From a checkpoint of a small transformer trained on Wikipedia: 6 heads of 64 (2 for keys and values), 6496 steps.
MLP neurons of a small language model. Each row is named by its layer, matrix (gate and up: input weights) and neuron, and shows model dimensions 128-223. Each number is 50 + 12 x the weight over its row's rms, rounded and kept within 0 to 99. A neuron's up and down rows have the sign that makes its largest values positive.
A block is one neuron, or neurons of one layer that tend to fire together. After each block is what it responds to, as a language model described it from the Wikipedia text at the highest values.

L6.gate140:33 44 40 96 63 35 48 43 54 30 32 47 54 37 49 24 18 53 63 62 47 48 47 40 42 23 52 69 52 52 53 54 68 41 70 41 30 51 55 42 56 70 53 32 18 43 37 55 82 62 49 59 43 64 44 46 43 53 37 57 37 44 72 47 62 71 42 57 64 40 33 52 33 52 51 46 69 64 55 52 52 49 73 65 47 56 41 48 44 69 43 51 51 40 58 43
L6.up140:43 47 51 46 58 48 35 56 50 55 49 36 39 44 72 50 43 58 46 59 53 63 45 39 70 33 46 47 36 40 45 37 53 54 49 54 37 52 64 44 61 62 47 29 40 28 50 39 57 51 48 48 20 62 35 53 63 53 28 21 58 49 54 36 34 51 13 41 47 68 67 39 57 53 58 45 61 53 67 85 32 27 49 64 47 56 73 69 58 49 69 45 39 52 68 59
L6.gate436:57 42 44 51 53 59 34 67 93 32 14 53 47 47 45 30 13 66 36 47 34 53 49 66 42 68 71 61 50 42 31 61 52 30 53 50 31 45 49 32 42 54 53 52 51 60 47 38 60 51 42 51 47 40 52 59 40 51 48 45 55 72 56 49 27 50 59 36 40 68 44 29 44 61 58 53 51 39 42 35 42 45 51 66 53 75 67 35 48 73 59 41 57 62 39 62
L6.up436:64 59 58 48 42 38 57 57 70 55 67 55 61 72 37 43 52 56 46 58 39 71 58 47 43 30 60 50 62 28 55 56 56 42 48 31 41 72 38 43 48 61 59 53 34 98 61 47 58 52 46 66 40 26 48 59 57 48 69 50 62 39 63 63 53 68 48 43 63 58 56 57 40 53 33 50 64 25 52 50 38 48 36 53 63 34 41 58 47 36 42 60 48 50 38 54
L6.gate486:65 46 37 47 23 59 37 55 66 32 44 54 37 46 51 37 27 38 49 56 63 64 51 40 55 57 56 73 32 58 36 35 38 52 43 38 60 48 53 52 49 65 47 53 38 30 44 50 39 58 63 67 48 58 33 51 55 45 38 67 28 69 44 58 37 49 32 32 42 54 37 54 52 60 65 35 54 47 54 32 48 43 37 67 51 61 54 69 43 48 51 59 48 32 57 47
L6.up486:61 47 37 74 35 58 52 44 38 36 26 63 44 53 49 24 18 63 37 33 44 71 63 46 44 47 28 48 63 65 43 58 65 55 72 23 70 41 50 46 40 56 46 63 29 26 45 44 44 61 43 38 23 36 59 50 52 53 54 44 20 85 48 38 61 56 37 28 37 35 38 43 58 41 51 36 32 42 60 58 34 41 46 49 45 53 71 76 50 30 53 57 65 46 66 58
L6.gate497:48 35 36 65 47 53 53 56 61 48 28 26 40 53 87 29 51 58 68 38 59 45 61 30 38 49 61 32 59 67 44 32 52 44 48 29 65 39 50 59 51 66 69 60 47 52 52 39 47 55 78 50 44 49 58 52 71 37 49 53 51 43 35 45 60 60 69 54 67 47 32 52 45 66 43 36 62 68 49 55 54 54 52 70 38 66 54 54 44 35 73 56 57 38 69 69
L6.up497:44 23 40 63 59 49 76 50 48 56 37 50 41 27 43 39 51 49 45 37 41 38 59 24 41 25 51 55 37 63 40 65 41 53 60 40 63 52 36 68 41 46 47 77 49 38 35 50 48 49 50 65 36 56 59 40 65 45 32 71 42 58 52 35 54 35 45 47 56 63 54 53 57 68 56 76 42 46 50 42 46 37 62 58 44 49 45 32 39 43 60 38 58 40 42 52
L6.gate605:48 88 36 43 68 26 64 62 59 57 39 36 43 39 40 48 43 48 50 52 41 65 50 35 75 50 44 50 44 57 54 36 50 61 44 48 51 56 32 66 55 61 41 45 67 63 56 39 45 38 54 66 28 60 61 67 69 49 41 74 37 50 53 74 44 34 47 53 28 41 46 51 57 54 39 43 62 37 56 78 46 53 54 60 50 50 59 55 49 43 26 57 72 46 49 39
L6.up605:62 39 27 49 49 49 53 53 34 46 39 53 37 70 49 15 67 46 47 46 56 66 44 35 50 32 52 68 59 65 40 52 66 44 52 29 57 69 55 38 51 61 56 54 48 51 46 40 71 47 41 28 43 52 68 64 54 60 33 77 55 41 49 37 45 63 43 80 39 53 62 39 37 57 35 47 43 58 59 57 47 55 48 50 50 59 54 63 43 85 56 53 37 43 46 45
L6.gate625:67 50 27 46 51 59 61 41 62 57 58 48 38 36 35 81 46 46 63 61 52 29 62 43 44 50 65 40 50 51 60 58 61 39 38 54 44 43 55 48 43 62 65 64 28 57 70 47 42 54 39 51 49 65 54 43 65 40 63 62 44 71 47 56 36 54 67 60 60 45 56 62 46 51 49 50 57 40 49 41 77 58 73 44 50 45 43 53 63 52 56 50 33 43 34 63
L6.up625:66 58 27 62 56 63 54 44 65 74 35 52 57 57 47 56 43 60 64 53 51 52 64 52 56 41 52 56 36 41 43 52 58 58 37 45 55 77 52 20 52 48 43 52 54 48 58 43 50 62 32 69 62 55 36 27 56 59 59 57 48 47 63 57 57 51 43 55 66 50 72 49 28 38 44 49 50 35 70 53 47 52 60 58 67 67 53 62 54 49 49 53 58 48 42 29
L6.gate658:34 55 48 51 73 61 59 72 53 59 53 40 47 39 49 56 48 29 58 38 64 60 30 62 62 39 51 54 38 61 53 35 40 69 43 48 50 52 45 55 66 45 55 34 36 46 52 46 59 46 20 51 42 65 58 31 35 68 36 47 29 54 36 42 41 76 24 44 45 62 58 54 48 47 49 42 46 50 68 52 48 64 37 58 64 53 71 71 27 68 50 47 53 52 59 31
L6.up658:59 66 59 47 56 38 70 26 35 27 51 60 28 41 43 37 59 65 44 52 40 41 63 69 39 71 59 53 67 68 54 55 41 51 62 62 41 45 55 43 37 51 48 60 74 53 71 19 69 55 27 51 46 47 52 35 50 42 33 52 64 43 45 53 46 57 48 59 52 61 36 52 43 85 58 56 43 39 89 49 50 29 42 35 70 45 39 57 65 57 57 63 59 62 52 48
L6.gate823:55 82 62 37 53 59 43 59 39 36 43 60 55 51 57 35 38 61 56 47 48 43 46 35 24 26 67 58 65 65 60 52 41 33 34 35 71 52 47 30 29 42 43 56 42 55 38 43 37 34 50 62 56 57 40 45 48 50 39 81 37 45 56 45 56 40 59 52 59 75 42 38 36 58 45 33 57 54 40 66 48 68 62 35 64 40 68 58 37 59 63 40 55 45 45 33
L6.up823:16 59 30 61 54 36 29 54 39 60 40 33 41 42 36 69 58 56 46 44 54 25 62 38 40 54 51 47 56 39 36 41 65 46 58 34 42 39 62 54 43 50 39 67 63 52 35 64 41 45 58 52 43 63 71 64 59 74 34 51 34 38 37 48 36 71 48 62 50 68 64 77 48 65 54 70 77 57 59 47 40 44 66 42 33 74 62 56 58 51 48 58 44 55 34 54
Responds to: Transitive verb completion. Fires on a main verb that takes a direct object, often its closing suffix, just before the object: dismissed, praised, encouraged, criticized.

L2.gate123:54 44 44 34 49 66 40 56 54 39 69 33 34 55 41 57 66 75 53 43 61 48 35 45 30 67 26 85 62 38 52 31 40 55 51 51 43 59 37 58 54 42 61 30 59 57 44 65 48 42 48 59 41 47 40 32 59 49 38 48 34 40 76 47 60 63 54 59 49 60 49 50 75 48 30 46 53 29 41 55 63 53 44 50 47 57 54 54 35 42 75 66 40 62 55 56
L2.up123:61 51 57 55 57 49 41 71 45 20 60 45 48 59 48 59 46 70 44 51 44 53 47 35 49 72 41 83 59 30 55 46 54 47 61 47 66 57 49 44 51 33 42 66 58 58 69 47 47 57 47 51 52 37 52 32 34 38 62 69 38 52 34 60 43 32 49 53 49 69 57 28 70 49 63 60 60 43 52 43 45 44 44 56 50 51 42 50 58 69 50 57 24 52 36 52
L2.gate307:48 40 65 50 29 33 44 44 56 48 59 39 43 56 36 48 21 45 33 53 56 47 72 50 57 39 49 54 52 48 40 36 56 32 62 60 62 48 47 58 50 59 41 25 43 54 40 36 64 64 52 60 45 73 33 47 69 48 52 51 37 43 68 51 47 34 58 42 56 66 70 60 45 53 58 53 45 51 66 57 48 28 34 64 62 40 43 59 84 40 52 60 38 40 45 49
L2.up307:46 30 52 34 47 44 43 34 49 46 37 39 45 69 58 41 33 61 43 30 53 48 47 45 62 47 47 56 63 42 37 54 48 27 39 40 57 35 36 74 53 42 57 30 39 49 42 66 51 78 56 36 48 55 48 49 58 53 51 49 43 33 79 52 59 42 44 37 56 60 55 54 52 61 45 57 45 40 56 61 56 30 39 39 49 43 27 60 75 56 52 64 45 42 58 40
L2.gate758:65 41 45 29 57 50 53 34 57 32 41 53 35 53 59 68 42 35 55 45 51 63 58 42 45 66 34 42 60 43 56 24 57 43 49 55 60 52 31 30 47 47 54 71 25 32 57 62 60 54 54 73 43 65 63 27 47 51 56 54 62 38 70 55 52 41 55 32 56 75 58 54 66 51 47 66 69 77 52 58 47 58 36 62 35 50 59 54 60 65 54 51 54 34 58 54
L2.up758:65 36 38 38 53 68 52 41 66 45 46 56 17 41 69 45 38 57 51 32 59 52 59 44 51 53 34 48 43 37 55 45 41 41 69 54 56 44 38 51 42 52 43 63 18 63 55 44 68 58 33 73 39 77 73 43 50 56 47 54 63 35 52 46 61 43 59 37 41 57 50 34 73 41 58 57 57 71 60 74 31 56 41 64 61 49 44 54 47 58 62 40 59 49 50 48
L2.gate954:46 47 67 41 67 62 39 58 55 67 21 32 43 31 74 64 31 42 47 64 48 49 75 50 54 32 42 69 65 66 77 57 55 54 62 52 40 31 21 43 49 44 36 48 48 47 42 46 42 57 59 73 61 48 50 48 51 51 47 34 51 42 64 51 65 45 67 76 72 59 51 64 68 38 44 53 66 55 50 53 37 20 45 61 44 52 62 44 65 45 58 68 50 34 43 58
L2.up954:50 41 78 36 54 44 41 67 67 56 23 26 43 43 59 52 37 47 74 37 51 37 51 56 39 50 50 63 56 47 59 38 57 55 69 46 44 54 39 34 62 36 43 47 50 56 44 51 48 55 49 71 55 59 69 63 29 38 58 45 62 65 55 53 59 32 67 73 81 69 61 52 41 32 35 50 57 50 51 49 28 41 51 53 38 38 58 35 73 47 48 49 50 49 44 45
Responds to: Reporting/describing verb endings. Ends of verbs of describing, saying or perceiving, and their follow-on prepositions, such as describ-e/-es, depict-s, referred to, said that, about.

L5.gate209:84 71 74 57 57 38 63 45 49 65 52 62 51 38 38 65 46 63 65 49 61 58 49 17 49 46 55 34 72 37 51 29 45 50 67 44 69 52 39 37 42 64 57 58 41 39 39 74 47 36 45 52 47 52 41 68 47 34 29 42 48 58 45 68 51 58 50 48 47 53 35 58 49 33 40 49 36 46 52 45 52 26 41 51 64 54 34 52 37 40 56 53 46 56 68 58
L5.up209:79 57 64 43 64 49 57 55 48 44 39 63 66 20 54 57 37 46 39 60 46 28 78 40 58 47 49 54 49 59 44 53 28 46 62 44 59 24 42 40 43 47 47 49 80 43 47 44 40 34 53 38 78 64 53 54 52 55 51 55 53 60 56 46 52 43 40 49 69 75 47 32 42 31 66 41 73 61 53 36 38 54 54 40 39 50 37 47 56 50 34 42 69 67 69 42
L5.gate373:55 31 39 38 24 50 57 59 46 39 47 75 66 35 70 40 60 48 87 67 39 61 63 61 39 56 59 58 48 56 69 29 47 49 55 36 58 37 33 55 76 17 45 55 64 47 55 29 59 34 64 51 47 47 53 37 53 79 53 74 41 37 49 66 63 35 33 41 65 48 47 41 41 73 58 63 75 22 59 36 50 48 39 43 47 40 63 67 46 48 52 32 60 47 62 19
L5.up373:64 33 42 54 64 70 53 53 59 44 41 50 55 40 60 40 57 59 75 35 41 54 35 38 49 60 47 42 51 28 62 55 57 46 37 49 50 61 43 54 72 38 28 62 41 64 35 54 36 42 62 46 50 36 51 62 57 59 63 25 60 61 46 51 60 41 56 58 56 55 47 53 28 54 59 56 56 71 53 72 71 39 65 36 56 47 50 53 51 51 54 52 49 72 41 44
Responds to: Table-cell separators and spacing. Space or pipe tokens between cells in pipe-delimited stat tables (league standings, vote counts, measurements), often before a number, plus scattered mid-word pieces like ph in elephants.

L2.gate63:53 32 37 59 58 51 39 46 47 51 57 47 55 49 39 70 63 36 44 30 45 69 43 55 55 42 57 43 39 55 67 36 52 30 44 53 61 41 42 42 41 37 52 62 45 88 45 53 42 69 27 13 40 33 41 49 51 54 44 59 64 43 69 42 44 31 44 44 59 52 45 70 53 47 39 65 76 50 51 45 47 50 70 31 52 62 46 47 49 46 58 57 53 21 40 54
L2.up63:56 36 35 26 51 34 39 55 52 54 56 46 72 51 55 16 44 49 32 63 57 63 55 54 65 38 55 50 50 43 72 35 50 50 70 46 58 52 26 60 56 77 50 41 50 64 50 31 46 58 90 36 38 33 60 68 36 37 51 30 45 39 58 62 59 73 40 34 35 53 51 42 56 62 49 44 37 51 58 48 37 36 31 35 57 43 56 53 38 25 52 54 43 50 46 61
L2.gate622:33 36 24 53 44 42 39 48 60 74 77 64 29 52 46 67 66 48 53 56 56 50 50 45 49 75 41 51 56 47 49 33 41 53 70 67 71 80 68 48 53 54 74 44 44 59 50 43 41 59 48 47 44 32 60 73 38 69 49 48 45 34 54 56 61 62 55 48 55 47 38 44 55 37 60 66 56 57 55 65 17 20 59 37 45 63 40 40 40 56 69 68 48 46 44 66
L2.up622:61 56 42 44 46 31 37 35 56 46 74 58 45 60 56 57 33 25 53 64 54 50 46 29 58 50 33 52 75 30 66 33 52 63 47 49 48 73 37 44 40 46 46 48 47 68 48 55 54 50 48 63 44 64 67 42 44 67 33 62 39 34 30 63 61 71 68 55 38 57 29 34 61 38 57 78 32 67 54 43 48 31 32 47 69 44 48 63 54 75 47 64 45 46 53 55
L2.gate789:60 47 57 63 69 69 57 31 40 61 78 49 44 45 46 52 63 35 36 65 53 53 43 60 55 29 25 54 48 34 61 42 44 38 63 29 42 44 54 53 38 49 62 57 58 39 53 62 37 35 47 49 16 55 19 53 58 48 57 36 24 42 30 47 32 76 46 45 49 41 33 40 50 72 58 58 61 49 54 33 22 71 72 39 62 51 32 38 34 41 57 42 44 33 35 62
L2.up789:44 42 48 58 55 59 50 15 24 72 64 53 36 47 43 65 45 41 42 48 65 37 58 47 40 52 45 50 32 46 53 70 61 56 53 43 39 54 69 45 55 57 62 52 35 26 70 55 32 49 47 59 42 66 42 55 45 49 46 47 57 51 57 34 50 88 57 64 56 47 40 39 72 69 51 67 50 28 56 43 32 60 46 75 70 38 25 53 54 44 55 63 39 51 67 42
L2.gate813:54 30 50 69 44 39 44 63 35 60 53 39 36 42 62 41 48 62 45 44 61 45 44 50 42 46 46 43 39 47 62 43 41 42 32 43 44 60 47 36 32 74 52 43 50 38 45 52 43 55 46 42 34 55 39 77 49 60 45 37 60 59 35 43 32 57 52 18 45 51 73 38 87 39 49 57 65 44 41 28 52 63 82 26 56 60 53 66 45 29 49 77 62 44 46 36
L2.up813:43 50 35 54 43 33 43 51 52 63 61 43 55 49 43 38 34 54 41 59 42 59 49 50 38 35 42 55 42 31 72 52 36 28 18 43 66 64 58 28 62 63 58 61 52 40 60 43 74 27 59 52 65 47 54 78 31 57 43 48 58 55 50 24 33 42 42 54 41 50 61 52 82 52 46 58 71 44 40 41 56 69 70 39 38 37 60 48 50 28 53 59 43 56 72 46
Responds to: Table cell separator after numbers. Mostly the pipe separator closing a numeric table cell (vote counts, percentages, apps), as in 56 |; weaker on mid-word "ra" (Guevarra, rave) and past participles like taken.

L6.gate215:62 30 37 34 35 67 52 60 38 61 36 60 41 48 68 51 29 52 56 47 50 29 48 38 71 52 36 43 56 40 42 50 63 34 40 29 68 42 64 58 59 65 49 30 30 42 45 57 52 58 45 42 61 59 65 46 25 33 59 46 49 31 53 40 67 47 50 44 60 61 54 46 44 41 59 44 37 31 44 51 38 52 44 42 56 45 60 44 63 41 33 45 49 45 45 35
L6.up215:62 63 41 50 47 52 30 74 70 58 60 18 51 44 39 40 22 28 35 48 63 37 52 56 64 52 37 50 56 66 50 36 15 47 53 25 76 50 50 68 45 49 74 44 41 48 50 57 54 62 49 42 42 28 48 34 37 44 47 49 40 41 50 37 46 28 54 70 70 36 38 41 48 53 45 59 66 42 47 38 56 52 49 43 46 42 43 38 35 79 39 61 51 60 55 44
L6.gate284:66 57 50 54 55 53 45 65 58 49 40 44 49 32 43 62 45 66 49 68 45 65 57 60 26 61 57 84 59 54 54 63 64 48 55 44 54 51 59 38 30 61 34 27 40 38 41 36 34 47 50 40 55 32 49 43 18 40 38 41 55 47 42 32 41 44 56 67 37 62 38 50 36 53 44 38 38 39 38 15 52 43 57 48 39 50 60 51 34 44 47 52 45 59 49 38
L6.up284:45 46 45 37 54 46 32 53 69 72 66 35 41 53 65 52 31 52 52 52 27 64 42 27 31 60 55 69 24 38 56 39 59 37 47 57 48 40 47 59 67 43 56 72 40 53 49 44 52 56 78 54 61 51 51 45 71 32 48 51 44 54 53 45 64 44 30 61 74 52 31 34 55 53 43 77 44 59 45 34 47 52 46 39 44 64 36 47 25 74 47 43 50 48 58 54
L6.gate500:30 26 48 43 72 61 64 43 53 39 47 44 61 52 44 75 52 59 62 53 27 41 70 48 71 58 61 41 50 49 51 28 35 52 48 66 41 39 61 54 28 31 64 55 32 69 58 41 78 41 55 43 55 51 53 54 74 60 47 62 48 62 39 43 47 58 48 40 55 25 52 42 47 70 78 45 59 53 63 45 65 42 50 42 60 52 33 36 35 71 65 21 58 74 54 53
L6.up500:66 52 43 58 59 66 44 56 38 52 45 40 38 62 40 42 65 31 53 64 56 63 46 57 53 58 48 34 46 49 60 34 37 45 21 40 53 45 78 60 56 70 34 68 49 67 58 60 66 50 43 49 55 48 43 41 56 43 42 48 64 62 42 50 66 44 52 60 53 65 64 42 49 46 51 61 60 56 60 50 77 50 33 45 48 45 41 60 53 46 35 46 66 60 67 33
L6.gate521:59 48 54 47 42 25 42 48 65 49 72 52 43 45 47 58 38 54 33 49 39 47 65 59 41 58 62 71 52 36 45 52 46 47 44 46 42 45 40 48 40 51 65 42 74 52 37 40 52 31 54 53 48 59 47 65 41 37 60 59 43 52 44 50 54 57 30 43 78 37 71 37 41 54 63 45 57 37 42 42 58 70 53 45 45 33 55 35 50 43 67 52 65 53 64 44
L6.up521:33 27 26 40 42 40 56 31 44 55 38 42 54 59 55 66 79 39 63 61 39 37 56 34 55 54 54 66 47 46 41 36 57 19 44 26 41 40 52 39 48 41 42 44 43 31 45 35 41 60 41 53 45 53 51 48 54 41 71 31 44 67 42 64 66 75 56 46 42 53 54 54 65 48 40 53 61 59 36 47 48 32 70 54 59 54 37 64 44 48 46 36 45 47 61 43
L6.gate541:54 41 40 43 46 57 30 45 45 43 67 37 58 50 48 38 43 46 48 84 44 71 46 37 44 57 50 61 55 63 71 52 64 29 36 41 42 26 33 47 49 43 41 53 56 74 46 57 75 49 60 61 56 51 43 58 37 68 76 57 58 51 48 48 48 43 71 45 48 43 35 30 38 42 25 50 55 43 37 48 39 71 48 44 38 61 62 98 45 50 60 54 50 63 63 42
L6.up541:56 49 62 57 60 50 53 41 54 36 49 62 47 33 40 27 49 39 71 40 33 35 64 33 34 56 45 53 47 36 49 51 31 46 40 34 30 51 57 52 66 58 37 57 58 39 61 39 48 52 52 48 61 54 68 40 34 32 54 45 47 49 54 40 53 47 50 62 61 48 66 38 57 54 59 47 55 41 49 19 58 44 47 53 60 52 49 52 77 53 45 22 48 49 52 46
L6.gate619:30 41 40 56 51 50 55 66 50 40 52 59 40 54 47 73 62 48 71 46 60 62 67 62 45 50 49 32 55 43 54 52 34 56 51 45 59 45 31 39 55 45 52 52 46 54 76 43 25 60 48 60 38 55 44 76 46 68 45 45 58 52 26 68 62 54 59 47 38 41 35 55 73 38 77 49 53 46 50 31 34 34 55 30 71 34 46 54 66 43 62 63 80 30 82 34
L6.up619:63 54 32 41 46 47 58 22 46 70 50 56 60 69 34 33 66 42 57 38 46 45 47 67 53 42 40 47 35 38 65 54 38 80 57 40 75 54 57 48 69 39 43 57 62 54 69 59 56 44 57 58 42 51 76 65 50 48 49 72 64 55 59 43 49 60 56 53 48 45 62 43 31 43 56 64 62 42 55 40 68 60 55 38 51 52 39 41 53 77 41 30 64 38 53 47
L6.gate819:52 48 46 37 63 37 51 47 36 45 57 66 68 35 51 76 46 65 55 49 43 67 44 71 33 47 38 52 54 58 71 53 31 24 69 54 71 66 65 52 65 53 61 44 52 57 70 47 48 46 58 37 64 56 38 60 35 34 47 60 70 41 33 40 55 32 61 47 39 49 68 35 78 64 62 46 57 42 59 39 35 35 67 60 50 39 51 66 62 44 60 49 30 57 29 37
L6.up819:35 62 67 53 45 57 32 43 66 51 42 68 56 33 56 51 54 57 46 40 73 33 31 27 54 39 40 57 51 51 25 26 57 24 47 36 51 44 65 53 58 43 60 67 31 28 58 38 42 55 44 35 48 59 54 68 58 42 52 25 55 52 27 38 47 67 42 47 51 41 38 57 50 45 56 49 54 35 38 40 52 36 56 41 54 40 58 49 34 54 29 61 48 31 41 35
L6.gate998:47 47 46 42 65 21 30 61 65 64 37 67 86 45 47 52 53 36 39 64 46 56 57 55 56 67 50 53 56 48 58 35 49 52 66 52 55 50 49 50 59 55 50 73 62 46 39 39 52 73 35 50 75 54 43 53 38 58 47 59 48 49 46 78 44 46 36 71 55 26 40 47 53 39 53 46 53 56 49 50 43 56 74 49 48 46 54 47 53 45 49 64 52 39 46 38
L6.up998:80 47 45 36 59 71 78 48 79 47 58 43 48 26 42 71 40 60 54 40 32 49 31 55 63 53 58 52 51 47 56 57 65 67 43 33 53 51 50 45 54 49 68 33 64 64 38 59 39 49 53 50 74 65 45 48 44 32 22 37 43 52 42 42 50 50 67 42 50 62 58 60 66 50 52 56 64 20 64 35 51 30 62 33 48 42 60 50 47 39 41 53 64 66 55 29
Responds to: Late-column table numbers. Digits and pipe separators in later columns of Wikipedia stat tables (sports, elections, census), e.g. the 1 in 14.1, 9 in 9.63.

L5.gate247:71 40 61 43 65 43 51 72 21 37 28 44 53 60 27 44 55 42 54 37 49 55 66 47 40 35 59 64 34 45 40 22 67 49 37 39 58 49 65 39 61 38 54 35 68 53 40 67 44 52 45 51 50 55 61 54 46 48 46 69 47 31 53 54 46 48 57 39 69 47 50 48 37 53 42 46 51 56 53 62 46 50 47 67 60 54 62 69 40 44 62 67 40 44 76 76
L5.up247:56 68 41 48 68 52 62 58 69 58 54 47 34 49 53 60 62 61 49 51 53 62 42 38 28 68 62 61 64 47 51 51 53 58 36 48 48 37 42 37 25 66 47 35 35 49 72 56 41 50 47 31 48 45 58 66 54 53 31 68 62 64 42 47 47 56 49 44 61 65 62 56 38 50 48 74 26 62 76 52 66 61 44 55 78 53 46 50 40 31 66 42 30 36 39 72
L5.gate695:52 53 66 61 50 38 59 49 55 64 43 58 40 48 77 41 43 46 55 71 38 50 68 46 39 43 27 40 36 65 58 60 60 68 60 57 57 28 58 40 37 56 53 35 27 44 41 68 66 27 48 69 57 50 58 56 48 49 55 46 50 54 78 55 53 68 58 57 53 58 29 56 24 64 39 30 42 63 74 68 50 46 39 62 56 38 54 55 52 57 46 58 60 23 52 56
L5.up695:47 47 45 51 53 54 65 44 51 55 11 55 49 52 56 69 30 60 51 55 48 62 59 54 59 35 46 68 53 23 55 47 41 50 45 45 43 45 37 63 49 64 45 44 55 36 40 60 34 61 65 69 74 60 56 65 43 55 46 50 62 45 52 54 67 50 54 42 75 58 69 65 59 69 38 53 34 50 71 63 67 35 51 59 56 65 61 51 44 51 52 51 66 48 47 50
Responds to: Attribution verbs after subjects. Main verbs, or their final piece, right after a named source or agent, mostly reviewers or scholars in reception sections: called, praised, argued, named.